Weights of a small transformer language model.
Training: 365M tokens, 5564 steps.
MLP neurons of a small language model. Each row is named by its layer, matrix (up: input weights) and neuron, and shows model dimensions 128-383. Each number is 128 + 32 x the weight over its row's rms, rounded and kept within 0 to 255. Numbers have three digits each.
After each neuron's rows, "fires in" lists the words (lower case) most often at its 100 highest values on Wikipedia text that the model never trained on.

L7.up1271:141150150151135169111212112158129164126129111144080104154120070125112215188145132155159086128170088205110097100077140106162106155102143134144192129173144165075103102179160170119114130174157127094106130171108117096121112098107170093158139111161111146096123098100138182191134143195155120129167132156141198184037129133146111162114179127094070101116107095126117120131177115138095107141127113177123102143091120119148118086155137156177125076124138185155101088147122159073114126118148172144092085101099082119088165062080154103081105118059108135165086106113139119091102067121089105181076168132112127151145090124176127126134110147152107157171144178112137128117142123167059154126125114165130189115147105158152117103148091089131154082129121096183049083122123165107135138149125090
fires in: "the", "his", "of", "its", "s"

L7.up1182:143108168135099126129083127143115160137126076179113090127164094091099141176095114158194115135178094140106152127139134152102209174105187071122179104178166122061133166105200135113142189139147181105094182210108159169086157183109143100124084160145143095162165141094037104173115130136127176149150146073143173136106126110077119154190173088096132122115147142115138084187113125189056183152123089113162130109088181165140077142175161157164110112103103117179058144100113113094182125134158122142138148146123153160107152133127129108105148108154098163213140135177093109135117139140138118141120154134135115138186137090180165138130081124116132143152123104157137111169202114114125144108128157119095088093108154052121120121122169196113104114181154168169140156144105135182132117138129158
fires in: "had", "have", "has", "eventually", "never"

L5.up1535:101114118160101087012077091112093114130203082095137115155132178088136135108159156135111165139077074143160143067151167143100145120144121076139173130104133167124129062129104163148165128168129179138106130063142142136141133092069147120136121104120166127124128119192171176160151124107074158110172145174075148133133168161064087125181128092094093194188111120087160117116142090136093073133158110137161062098133107128105193132183088112144112103116140127113151177129158134086090187100148213115186122092122101088125067140126132151103087139174161148144063114170119110170115205099153133140095121170126121124165144169182105157139158129083145109061179130116152102140104074114104160134112106078081071143116119196108142105159109106111096099114193107078173103127152125116128128126117075
fires in: "at", "to", "de", "of", "from"

L4.up143:146185117144105099189097150158119113083141112149152166112137140087126116163124168125182049123154156112121043100107141108146104115111116089033080155111164057099157103104080137175176065070189117096132094116161120119142185169089118076148136106118112102155138117114113118087129179085168154112101097108165137083096125109133181146156172098163130166077133197153147122126117112141046134109097070134138143115094159146154134144093143126106112157068085170081146117089080167026107101129180153202114059184114161082139101150137130116053149103186160159162132139135138078113139120147163135126133102064099148189138112123128103157134117129138151118117090061128163130170124083138170109068102118130096117084130112198155108122184150160084133102136095126223123101108140075104098110095117129
fires in: "two", "three", "there", "what", "one"

L8.up1245:114182131192164138115139171143160109198146077132054114117123120109139132196190140122142174109109120146134115184136143178193133137074166133135130069150181100177129129125116092197139059155183153143200135127154094122147120146089084178173079120152131098169167127147135096157164149132141109141119100136176131128111155198173100156075106131129154152090187123139154091144135118086175190164169175143111094151150151071161149172123117101124111146080123083106100136133107182169065099080103122117168172107083108131114093073102174147111158149128105133103107098139131146092111081151135078071119163068113091143119117102134115182131124124109106127162103116153145143132104103097091149098136125157144122158146134165153153081081145074102111131108128135123073177072173142125090123185095165
fires in: "from", "the", "to", "n", "first", "early"

L8.up35:086177108095119162158115136137168119139095094128140157095100118087087111157168109154195145131076164157176139117117179107154166130037196067053148110167092123116096178156102079125175114126084127132123128150125129092138082142145142144156109185079159122095138099099124167160142066123118105078123155165140122134121127089138121149158110166042128113137195204067124134183130141104137108143113169092160123193129098139129118125085085191123138226076159120135131141106134151104159143092160072113145103134136100125121129099114123109172118140107147045158143115140160129101195122155154149106152155145083136162093100132137184107103063132117115133130092128136117126079162115154102149127093147104175127184131185156117100131110151128088128129143132106229159158097164130193118070188107120
fires in: "which", "it", "that", "who"

L5.up1413:132143166081135113145096126191156118164122075153115140078082115097135107177092125146105127117153132141107098169127147122132213092082157144132122129153144113154111045212096125106163148131082071204140074108203138136063107077168134116146133144083144135091163138137152105081114163134139164111078151137119115133100135132128185132144107080123155218148119135106124112130096036082074111119134100133077103120170133135154197146122163164146097123084098161080145088078117120134137085093111076139137111073148159182090143159108119089121114132119148135161110107094163149143207159116136147111123117089110163194140120156197126173112102165128123096117104101171128144179122136146116085086106156172169110139101118149098159096147092218137109078154089127135116147116092093164108099175215159
fires in: "and", "with", "as"

L7.up127:134101114212142106146162115098193164128121135093044201118105090097117102172148052099146106093140145213169140182080093174100134124117126077142059159083098155151102095121051138137162172157106140139149098108108142080153098176134142134187052124092122137155124145192101169089122166128144175143138117181068122092155129079137131139094083172095109134107134152075154095169159197166111108120129121110136129090116118092123110148116092073100151146078104112154101148107061121083159132131122136093176199135109120150120104094093130075145081111088084169090154126173198162131121104157156115114159037124084118099162087185151146122143157123104169102163138125167146114188090159136116128138158122087136090157098160136126149169141142113097126121134125079118137108157156109141129159055155077
fires in: "in"

L4.up1236:173079110141141126137097135138125160069187142128137139187157090113130098111174154164197174081132141150112175124100125072098120098175162076088136074105108163131179123104161138135111132073104112076140154123105126118111140155170141099135112148186090105130066123160172104088147087138127176082152142104104107069106116131090106153103114104069116188192110167138152083130168154112076097110169103148107165144159144103159131150130136075087120130111095151120170112126086108160112170158085145152134140165062078162158157152151063092139095155113148160115095165202152129191106134162117122140177154172104150131105111108150102206164101131105124184167098151158149144139140140107133111090126144146186068144120156144131131167149183114111118132149145166079195131154100182114101193039130071
fires in: "of", "in", "played", "started", "led"

L7.up1142:157107092118138146133126168146129178101145116076115098184110117109097091125167097072151197120100180169179180121084164140149091133161179096149080147161104134096123050175094127145148114165120153124077081127066136126123148166153136099158103113130105146157150105117185110142091108113130123156129067078156151139169152098124093160134184117068107120143134112162099137148112210088152083158125131156159174124133117121147150128149120152106092189098085175153117089074150123059095116143205142133175161127120139100161154103117117165120098127147081093103114114140160178180095087129162136167089102125117126147160124167081113084148095159101163133208138185117096143183158148130164101111105153084179107137124168132119148155124181184156088117150121101209174099123042117100142131137030113
fires in: "of", "that", "in", "among"

L5.up583:124066121191154175104143151139168113098098128139091100119192129054121070140139114154107067145107177149130098142170100162117169084065128165172119145128155156214162094106120077123160148101200097089142180122113112105155131136116128172142129090116132116157135193164164106145163085088113159135190134130160196156120120093088115150122110108124153116167149112117156117080135145153138186189173118112111117080112111092142124171182152133169141136076097110102111103125094132169148076157068110137106121071106089099147139101181110121135153147097114208090084143120085072179127097083134192154119152069142117131133134167144174124170077155163110165120151137141123091137114089114124068114114158158129132136121071131142104130134135095118131098116193091156179117114147099112111111103096139
fires in: "not", "to", "is", "ll", "cannot", "i"

L7.up10:099156163113158092127132126150103083143102138154117076142149153090081120151075058139131142132096076070069238111082113104077125135109165137110104140109164118158138169124137120082112085180101153104171113117136103086143142113147171127132150075025108089131177105133161136113138092149090128159117106143115109092116125081110146165145180150077126044196134171077102122123108137052146120140134126176125136148118167109184119140097173191124084116123135120186168126087106091113145105105134117132094147098105159115114185152137118136082118078096134177074067102147150139084148107071178115142073090095089156147059103031149102092144156090116111112190159105163147181171172093139154131153108118092075162147148097107189133136161172145157126118136139116159087111122145131137156153113109167
fires in: "one", "first", "most", "two", "s", "last"

L8.up669:120111135126165111110100116161136192116104094135125079146135152081150154155179072071188077106154130098130121135127141111187127127125172125143126069144174154221056172121076064127077102105121086126161139134140139116089141101129105163122109110130085113162034118131118124108150110096132119095115130115082110163156103070106101120063137133157121080141147066066123081116097160139120103148143083073176095114098138120125100111138135153108118125095156151068164141141073115148121140158176144094166139134178141175124133105088163125147115154135119161172138128136126161079120143142129134151117147107141124152132167155051150149124125072106189120139133106122154139087067145143161169143182070156090172169160152174120149153106137108136139098148087137148087141150069124068067088149065110
fires in: "to", "of", "and", "the"

L5.up1320:097124108093116150063093090161156136141136173081140129154139166055134087200112150114148165145133103167104105142129140152092133149146089138079135193083052148126152094121166132153090161154175171128163184120153151130169158129101103117183145115101090102185139097156150130079058141041063132147156173177101094110105172150092159113117223101106093114145113117076189103169110161156074115128096087185146163129120141119119204179122164087109121157166138159139218093102152131135092156152136101169084137073132164160094118125128087143088105185129128135140064150197176106119111188124169141155168149108094108128132108151146088142103108127055081127093135123082137164126112095078158134110150116154167086079160148068150068148133089090128083132085156119139152145117144154056123158164104138
fires in: "of", "to", "in", "with", "s"

L8.up949:103130141132111130130083060192101160155091132171142074115083146118164105125137106125106102090184143117152171145071083147109155112111182095119158155185089087165158108091140143139092186085137175116069095056157160143125059124148186147144134148160120152117176076093105121091156083128146166103098133106123112098093131124177111137147130154116178135119128114116132101118135088118047142107124076115152151084115118184146116124197093137137121107177097138120128120144146124160195164087141180123168133111097147173161180170160155138132122143100142108148152093126119167179143095161085143107095134088111133136116166169101204163154118155166140146139061089102120162211128135134123142097149114124092104144140128155102126162150177212145087103169159200185127161104090184140114128188170133
fires in: "as", "and", "where", "which", "when"

L8.up956:090087181128156126161130132149184122130167097136119113116116167083124112136120165164082130122095112098103084133122166148109141148133241061102099121167148111153137138146148116107119123136115100110098149093113135112097097149104121141202203122111058125102167090088121136126141141084103104030100179189140135178141177082114101104243087113076082114150110147094157153087149130152111137183108134160128123165139135175123144154155198112093119123120155135180132094075109142122085125122136136103112114151143112099107093128134080055130069062185157156124095084094128196094144090201124152081181130115094072130129103152189036127084094124130142130093147127135142117153109149094152115159113137090119105119070087099120161165118129162138103111146102163132119126144136106145100088111125085
fires in: "which", "who", "that", "it"

L8.up1534:188174169163096149184121199150161176134116115135125172061085149163111127163124116132149110201193169125133157140079101146173163105138118114141093129152193080088127126131104114167100159072083109161127147148154155075142143184127164136173113140111122105147140109156153145158157130133137074092115145146098137120140096143142131131161091158159157168115151145174116169177118127107086147118136104169156146123138112109141114145172122120146132141094112070106127139109118080162118115130087139182128173103196184100108109134115088168144178107151113139114156139096119150156094185155107133147125109078153097156110079142095168121135142106128087140020136090157131130132141192141084119145135058087117115081106161166098126124144166110098116145145079096164127142156156127140113150159130145
fires in: "as", "the", "seat", "chief", "president"

L8.up637:098166151178158106184163184092142097150145108069126082140097109097126144114178139146109168168138159121140123165075102155156082232132141073134132086162172146054086110128062122138133134174147143165151123166151187106154151132148147147168107156105094069159141116103153112176154062096108180127182138080153097137160153162127085107105148122089091087120099117106255099044127159083087082168089171065157078121129143189133092179103106163166131171110112129135168102131115075182108151137111205135129144167114053061091098139079152108105156128144145138156114134110155146090175107156107163184181132073112122178109125139114136087126099109086141113134114108134156144188169121141127193095103151165058174147112133162120164103105160087134153068109184107135107158127140101128131137101141169
fires in: "the", "s", "of", "its", "a", "without"

L8.up147:168079096106090134152125100155121094185162159145112141102114096064139125168124143148108091129115192097148094130085102127102101162154143126138035129118144125129155135088139127175080080126131154178145101086102156110191148033083134110150105156079128119142069157146110196162176173103102108083182152112129156111151192105142082157176103115177107153112158144065123095124132138141092160158168156115111089216131107164173172113122103088136109119123145146134124092148083117180143136075101156193130179128082095234089159115075139134150098128108098158103108155114121169141174148140051119165180148129097123199185121160143098124150167121113113102118102174163108117134111120140126120155125110113130111134101131061130099159090147126095168107158124214191116136133140197138119131110122145
fires in: "as", "which", "by", "when"

L8.up904:129180126109119128146160133104164124158130122109117117158115111140170110170153090046131139093106178145130147183081105163116112148077155090168125146075129186077132138116128124122197171180089140173085157101097141112152070112119189179125033110165072085116165123196125137083141117095120137194134112073102128124175115155142140191105122104095143130197118122125113132168150138136076176088131154111147120129162191102133093177083128071100082095100088154119097173134112144107180170162116141141126114172111164169160138111087113138120180121143096204099163104114086144157170171147168123156128113008101121133202116165139090117116134145057111140195213179110132141130078104125179114145151139149139090169147140160148066127111124130094162196121127135162112080140118108147093098126131121
fires in: "in"

L8.up776:127110158145151117130134137179145160177112072062120181092180120141142099083089109121178119225115118131163136156129131126175138055107147137118080147110089092190065156131123057131106108140099151075127085162095129127120078126136101123144131187119131118153121143146118166133169124084073131143163097059140119150143127130128117138133113066124083085138139156145133074125179167101041121115205110111139122160121145099136153147093141172131163127089100122133137116147095149141124130076114148115106088069132076185128148104157125121151135195170205154155149142126153140116123096127140121128110114105197116127160124169084088137150097126104117127178063118083071062116161201091130186159105120200175120179087108062117144110107131153200133128125211114108149144146137107084174062086101103
fires in: "for", "by", "of", "about", "to"

L7.up486:118094116127133149114126151095143164134085144093223127114100048080140128102163122183156152144162114107147076156122141171111142189128148112110211154119106152145060125208063164126115176152132115131120159104131132142077118132124124100118112048176128122163116141122124114134077093147115143145101176077177100099154088119190122135163123069142162112125128127090218118114126086139177077121077103149161145151125116124099107133143193123108117121071101108085127189118097098086134212145125134124157071138098128116141113178136136195068096160162120113107121108172117094131138107176080082170124143096128117142149191154110102178140090106086130157150150032129161182126139092123092100095111149106096122075150132083133166112162135109118124099135158183153137076110151146143096128147134113
fires in: "the", "and", "is", "are", "they"

L7.up565:093104067165041153173159130141106131126121147106085128121094163129150071138077135131196161127077136156143090112084045104110135135133102067102097114180107111097131096105119135184142141116140139137097095119089134111098163168115179062160177118117103108166091081109123084157159136153166153153111155106093154133117127160111170169141106166092103148120036128118184123189079134134086121120152160096169110149145150140103133162175107113117108061133197176136160150157180101103157165104134175186161139112149071076106141163107127133115168123035148064153159115101170068140120123141156099140113176123109113148147152201173161148127121106146116158090128133206107136125141128120171113162151090164141165112145188159147123135102144138095136151107105102131100154166106151129126184157197131
fires in: "the", "as", "later", "signed"

L8.up6:146137139150091164101098095157153103159113132132133089144114133101149104176120111174147164153165194144132067108149108180127108167117163113081103150142133153141150167116121061154147136171146164165120130134157131089126037057139148101127164119175061096157137089123144135161115147155142133109112110135129135060116171127131175174109095148175156156159174063145130101143147168127114098113158154157036132117138029118162155117177102125144082108166091160160127124168213110149180143140126158146174164082098109147170154151140154109154072060129115136120104142143133132076072168064133136065132124102091167081077099074059137175139197114135149148121099160132117126222159110124136141190130124165119090133128125121094132117138131195159061147134134191209151066076136119121117128133066072
fires in: "as", "time", "if", "when", "while", "career"

L8.up828:194099118128120106077156157122173130131147111119105112110162180097125179143149114154130088113127154114182097157085121099086132133098205061143149136129159128130135123191122122129106103155105118125098171069152146114118114160118130160103177156111120102090166081082092150121109119099177117162120125067150181116140123140136084146115183164104144084125106170090167102130145138148117133118152097120111176125149084102082132154167055098150104111112105132109099059069076114123156141133159177032110099104197152110150138102122156082105161132121092110147125051145107127131100152113152107102082109193130152191156085166124123169101136074107083136166146144121182084127138099128160094116123146130059114097101167071107150090109120171151126137157119070103128114188083178128113103150162124
fires in: "had", "has", "have"

L5.up514:132117107085148085159134136106115119139082132120110063181100062122122081132129061142139127114063131159139136171105148154162099141160100079187138117093188085132066062078088134118144065164163147127148083064141129134122109143135144145111149038106162090078158132110081169149165157141112191157094081155210127114169140127115138135078221099115107034129173153160141156100141146102081102155104121150146122146101127146134104100118116175174154127073121087112081162078143075145152088134161110159124132151116095067152080144103150133136189137087147182090163079145112076141092120137073134111138103145135149155108145106159148115086135132077112130118091080117127104132110108105166157134101133064125140104158090112070066113097144116226138115145074134136072095113205132163141135151110138
fires in: "was", "is", "s"

L8.up1302:101146102124104209085154181082164084123118154119093088095125086163141099167093093088083150142116148148148174166098154191096143133122098081201143149163136164175125132120111085101154135150129109101139160042135099102148136136059125093140149102163166146136145152101123103074151089160155135132113148117147170108154144067125066150090118152092115153155156102174155071145172113177119116151127112099144124065143114143145138148128108107105119171195079118139091159162133139135118119119123104124172153135122201108094080130123132144086108053193131122109096086138121120110062087131196154127043119105114119107191101117145118102141150125144163162079133153145169102180139086131175126118156096110115128097071149177134177167135152134129160137159096130153109096104116134140143130132159119
fires in: "in"

L4.up732:127116148167059146177095070139109114171149163139134079114147148201088151045148128122110156110160147115146176118165136088144096146114152096106115183140103113144129170065068162104133154112134131150155126092178143157110117126132105144150129134104089081079131156213152154099121128128194078124197137115147085110109173120048175154141147191138099120098159118126129163180097136051093180154107122224101132133197067127137180154156170155118078043147096177158041101131087126111074134156130157109170085129102131076085076087177115161120086167139104158130142134117127104074184122100145114118184110118127108146087102154129129153149141157140131141139092125178103107170129131130179139128138131120123089131142103113138092187123137191131071119099125162182159107153135074164135148141147106
fires in: "as", "with", "time"

L8.up1239:165149142000152121141140134085116125154151115134082184213130135117123128105170082152171110164136138228111084148152187163146128096109105131162117151212145106095066159107162142169153147156120126057156113136182045108107088079089162099067105143128148184125092128136113158120116138108114147133161124062194132096149115123141085124078188122050107101125146112121114075167100100114126142173084134146166185150162136132119117155115109120120110084101077133154080093104135093136192128135137132131149175122180130123117185160166073126074129152144163206168108016089117157114139076106142149097121125156134125138177167086173139113094081122060109131128134113148066083139166121148214146190136169104167117105154106145099143087089125147135101104107101116150089083176099092087094149141107141
fires in: "has", "have", "had"

L5.up265:095113091168116119137137153136126090157100173180140139065120118090062106082139094100093149109103157096162145120166151081089177140100182047198109127121125096169199084108148112075148148075112115140146135136171143158115107099070122127184115089109127082132115156176133097146160073114161091136064134096146133130141138134122139090087162121134126147104145154065163153179134205076076182109130108193117214170163073100144161100132162167103071087091149108170147100105123112126193137086128128151126160081144127154168158112153124127091164124120129136105138079131105077117135127135090191127118072111079111142123098195158168159090133142107112137076152138166143126167100122116170144125111127155173128066120160113115102113118167158093195103176174145104110119179164095134155142176151195
fires in: "as", "according", "with"

L8.up514:078126111103145144176114135159122093147127124135104125139170075116162133077118136107136119109127141141178094162106136177210158076077188139083105124143113134198166148110205108123123138108130160050177125112087073139130083114117117078160111126087128125120119146174133124135152196146141123137115128044107119141122118113110132123088180170113114131119142129064173091082183073154157104072118123155163114121149140155162130164126101140129152176087151128113111077136117125137122108065133107107194154147183086079161145080123119103155183116070092187125132161141059123131093151146134129095078114083123098089100121146101149069136082123035138089141127123169120119100169100132135156173143104210070145105079085136142144107168147175083151140071103119123124140091109083151109155148126112
fires in: "has", "had", "to", "and", "not", "with"

L7.up479:089145133165111102102121117110094166188150100101156087091166101119139108154139182156160146104161124090190139136103151138103053156179157110088151095077161120089120176188142086144075155159075069129112087190148114147126167138142141079140137106059141119085154105132099162137150135172064165097155170088082118202082157111140162134143147116094087153124195150141063183090186145107093097156106147120133179147057139149162120135167132130150144127146085065121124127098096146104116134143084163130182144066068137136142178104147165127088119169146122093163177105112118107186166108137147131120121073132120115174179088184149150101125131149156114139150100110121162161192140168115104121144096062103120131188136173190101142122152183122159143066156120109121098115162144139217168136116139100
fires in: "the"

L8.up241:069143163079131169170120119145148149149097108161085147082216116123103067191100129178119127138124158069168079124114166131125189130119149118135094128170160093150102149093129170140176143209111090110112164148130137085152096173107085129112120168126119139142109102062103130158139117124120150144110114173145127189125149115115179123155099084017128114160173059126087104103120178135104125109159119103125158125081180150162112149117126153169152126137142128078052129110087172119090126070183105109159084136195142100105133079147147111193187150146122157139145144177129152144175120122149157095060094101116113147130152095135193169101132157128164169112147079184119126193108132101173133072080078137095133119104084081142101142130141168133116157103134189162136148135103152107086047081123125
fires in: "to", "can", "which", "that", "would", "not"

L8.up878:138125128187122145066111208115085131138092123120152113133107171090158142145131062139126154125135164129138104162127131140157148196115129153180083141092122137168104096128136050103113112123112118101133083094191192146146071155150157117203102146145175148146122182120113132185131109127080182107139073107168205195116114162175094175118128068131167114117164104134126123140109103104134122136067113190141128143103144183070110198079118171106147140107106083104067110121116138071111131148137110153126135132129148085146144123125117150167127139157139128147087119096138104113103085097147119107143108102094133118088123147122112132154125129118073176136116105148070141080109081144094162144049143138072079131079127114177170164107122075089161146173194153150066106091068150106098169135121095
fires in: "the"

L8.up217:143084159122124062112066050137111076140125094108162131158106217085100137156138103164190104134127126098068164160134151136107147091089199081095139128123124135184119128138097170147116164134123093110162144160135108129112134151138096107108181124140140116164166072179106161149083133167129169140138137166142132148124159121158151121169122033093164117146096092077131136109136089178096150165158095128139150051169151112134132136154144140130110144066148101134102139157137153114118154047159184070121071141160104130143092117040145123071121195137128141177060150134131113161196176170112141115097148149085158161172126101131111090164167114107111131185127132163085149140128177145105137143115119052053062115192109076136097100168122119164111139083207151142103161109109192154150132084123141
fires in: "who", "to", "also", "have", "had"

L8.up86:137127123124075135123099140134145047143157156126114125174175164157177085172178099141093077123171110133202149168182176147223109091108146137109100183096117106122094091167142165166096146162207166079140160151165080117122122065102163186177123154124149156115117144165138101114143131142094114139129203137101105150084192112161118118169156159098103153143176107099141123186147117150175155175164128167111130074101107126172128140145075101106116059117147199098094102224110092118135154103203076130158151115139076129116151046167120122127123161164148103129159092125093156092132116150106135100115136153124104142064170076104175148143080125134121111184126146152179118167098099109159108169108078139113153141166183123072142118100127194122110127075106130122084063150117104093097165127106137
fires in: "the", "to", "of", "and", "or"

L4.up610:169098166141106142101135191120095144147107168144089185165116092095097154125126079108127106089166127088122181183105122164151185118118148090164154147181107083089119142107106126141140047097099154127165161168141115089067119124096166123097130109100150124111098141229128127162147113124103111115053110099094103152152140158146164058080125150085137087166135120110172110105120164127059114049112093098129110130160127121055119068139079161086170163085086126109139105103153082097175091102118070162087074054148106145122109122102102103088151152157178139084150128123135116179109119133124129149084115120121103137140089159118111158105107116132126163140137090143100093117146170140162158134133101201157128180091098129140193090139070151141092181165143118044080121098139129171106108107114127
fires in: "including", "include", "from", "with", "as"

L8.up856:131107086091137134111108152125102144150178127089145146126104111165123144122116094143205129132157127075115124108043105155147145097129072127088133140112159178149148138103122071139124113110148132126190137098138130154114100124099088133098080122079171105176108146126122147106153096120150117159160128065133156105129118113158078128083124055123124107092165141166173132090128165164164122116116123119107047116099132152148116109122112163141125103097170078084147169114124109142149165022176167124135137157143175133159093148114140146177136157163145082150147119094153143154110151155146084098120158105129102130145071120110101159125161057107132165177156137136150138181108076152126151157142122083128101082140126169143140093091118104109131077193122155152158089172117164146131120111108138
fires in: "of", "a", "in", "the", "to", "with"

L7.up892:081097115121176155180126167078104122186115141088065110142182103125126148148106066184146123161122082134170137073128129109095127176137181088139147139148095088149127108107069119128155112070166090142163132153169076110085093073101123118106129133134079159148134159130107155156190145117148116152132101090165114150100146081140150135122155056129118133143161162152139157111162170129100133177134133162075113095087127125094132132104105087151119088091097137106114096098158079116152154113156127114115125117124161146092151110114066170090102186134152120087119155157159061145147096180119138120114176199130109198098094123096079139090112136081125159108148159131122149158096139156143140111078102154142119098127102137148114147068065169072116115162131109140126125147116159105142095101075128
fires in: "with", "for", "into", "to", "in"

L4.up978:134101182087151177110115116143140123134145164092142139157120092083109192163157129125120143092142117122110105117123156156055119126149148138133130111096132143081186148119092124145064077147143096127120145054158079114105174066124161119084108104069128067131154159093115126127160168111157056114133119124051222087164124129132151112143197110114135110152081104091144114181134174097111155126143115120129105106099176131110185156128078111130141186111118118151105124122163146126175139078096134131147137141151121142142087088100120128081148121133113058103099108126197121139118192098105064129110185133097137122206113147176092125155150088087112132121192116123165097138104089109126075131100157084119153100139108095045091146087130112130076164138084059102119126123123154129122163168157140
fires in: "of", "through", "to", "for"

L7.up1314:104103118137128136099198128102126047073127143087079121077162091131104108111098083132160153083171152152185171155114100084090091098121077112160116143104100205125142165116131132164152219160138133121091146137144107125155105135104107127130098152043171158113081153115182102130131072113112108155106124143090143231125197144147152151137085135125091122163161108173159136145179140113147065077121121160125199154124128129118190082167074118090113147156176104114126145114098166102061148136192164125137188113117121155131086045186137118119123142127130159094184102114088155146117124103084167142113143129136111129161129156077174134138129173150103131133129192150086130151134095144110119133127134099087151092165143144163145135106118124117102112100048129122159122143163104112180157151142132
fires in: "the", "openmindprojects"

L7.up938:132135080160138097173153166128078141166116158086155101154088055100162083092107122114128158126114140175133124174100087163125094127088096117116108104151152174119126107130101129104170113152137102103129154135123130147141052146078138050155139130115112133122128127100128182142079142142146086100103101124158087117170138114153125141070104090141086119137102120162187143095110090140134110166116198116128102108106166135149136087146186128029173174139103111169113045120134116144128135155133164061089141101099136107111161065128156085109117143099134121093151124143127075155138145127139094070130134146120063116156108062098126114123134140055128105165139097145085122153114112130107126141127110048125121112139108127070123139106105142155136117166179113149162132107152166164104132122107134
fires in: "of", "the", "was", "this", "by", "for"

L7.up1109:081197048137148148144148160151099134115139094161154117148118072099119131176068108149089129108105158140103112125111102046140151163102131148152155138103138100084140146112120117155163114115099143169146178168133142112130177166131092167174147159140137156122122077122117118112134115130071151089142069109155148110082123182121131147190101112155165179160111148137157162126182150082176104097095141105128138086080138139096120146045097127109120201161118133149114149124130088102174150105113088184146120148099123108051110155147116129112129109078190149142158099121188173099128121089135102132116078101125114140123146077063133139141112117143133108151075048127108141098116105129085126145169102125100140130096111107149103137212149204155135111166133106140091152054113080136139105095165078
fires in: "two", "one", "four", "three", "a", "five"

L8.up1144:095107068125128106161127123142154106142135167199102109142118100112115138141185099132124145121111177130133150134069154169090076197152103099097117178131214151086120112158084080112124136128084204155174111122125075112176121126086113112091130130123127112145096117060159155110165123173100131118172081141085137127153173133084133185147129125163117141068157081147112149133176134096125146128182170105160130146072103172108163138185128185104149115110192124111079164151165167122141088174153110133133167132063096138073123133088127127149080155113104127141138086085206066115156158125137100145100142132111110069141088111123137116079145148147133114153126085148078108124143139147144152117097094106155156100076131142144124128181136122124148149105107133157086108136098145093179204130104182
fires in: "as", "such", "known", "called", "the", "named"

L5.up318:115139105222153122103137106127122151143182147096121142161087137120097122088105156118169132119083094126131040144152087086115106119085186099136124171075149118160125140126139121170146123139138144116163157091092184142119175165122162185078111090123087149138131144072096165120130038108130136151130119142128166102089130090134046172108162137115173166194197093074158127110096117097142119114137131126131134086099112170168168139063122121193172120169072135150140124088063079141139072121158113126138097178112198156131119209096136105161123097146123072159083108068125111143174095101111174130096083134094134083137163099139061141119132134119117116147110104124081136171129106209114078103136082103077154123123151092112059112152167130122171127137111122147146111146117054165122177073092103
fires in: "one", "more", "two", "three", "no"

L5.up1212:064120150154130078169155137151147111169116074165098090110121145106132066086146105127091129158142147091125122140177141114130124138130129093084159115133133142133133166164101126169199156108176118159140179149138191082117109116058142137139132069117116118159167133112193112138163098129138138146131141178178165148099145053097156136135123094180211087142107170060121128136169191119103140169127110111084172071113151143109095174135165206163190099086117155095103078152123128122112155137144099112161105062106112153147142148157135175153129176186108205100125088143132122163140110073159145100062148104133127126129146090174125144136179181102139121142093175064110160204110153111120109086115150085104137125094131098137148120123212095120156114081150112150198093128088164142070162100122103
fires in: "to", "would", "could", "t", "can", "ll"

L8.up1478:143114155134132122145160110136143170130147211090114148151145127138056125162166083137187143116143135185121171148164131098100165130203156092164140132092069119154111143109106129124147133123100077170141119109136078127160149094144151104144058089137057113162157087132132114163112140163127117119130117100121167156122126151123143112122094162120130099167121160179103049103142112121161112110113120136153133117083113105188139148170122106116181182147163159119126156106054097119133122123119074109088149096149101108129147115153104167120121083118218154083127125143144166115083200130142112098079129131088041111138123129114131094124170084117121142103165137208122130089135103121092125108150101143092142164092140175211116153111098128095115175158186116122079126136102106138090203094147153
fires in: "was", "leptalpheus", "is", "in"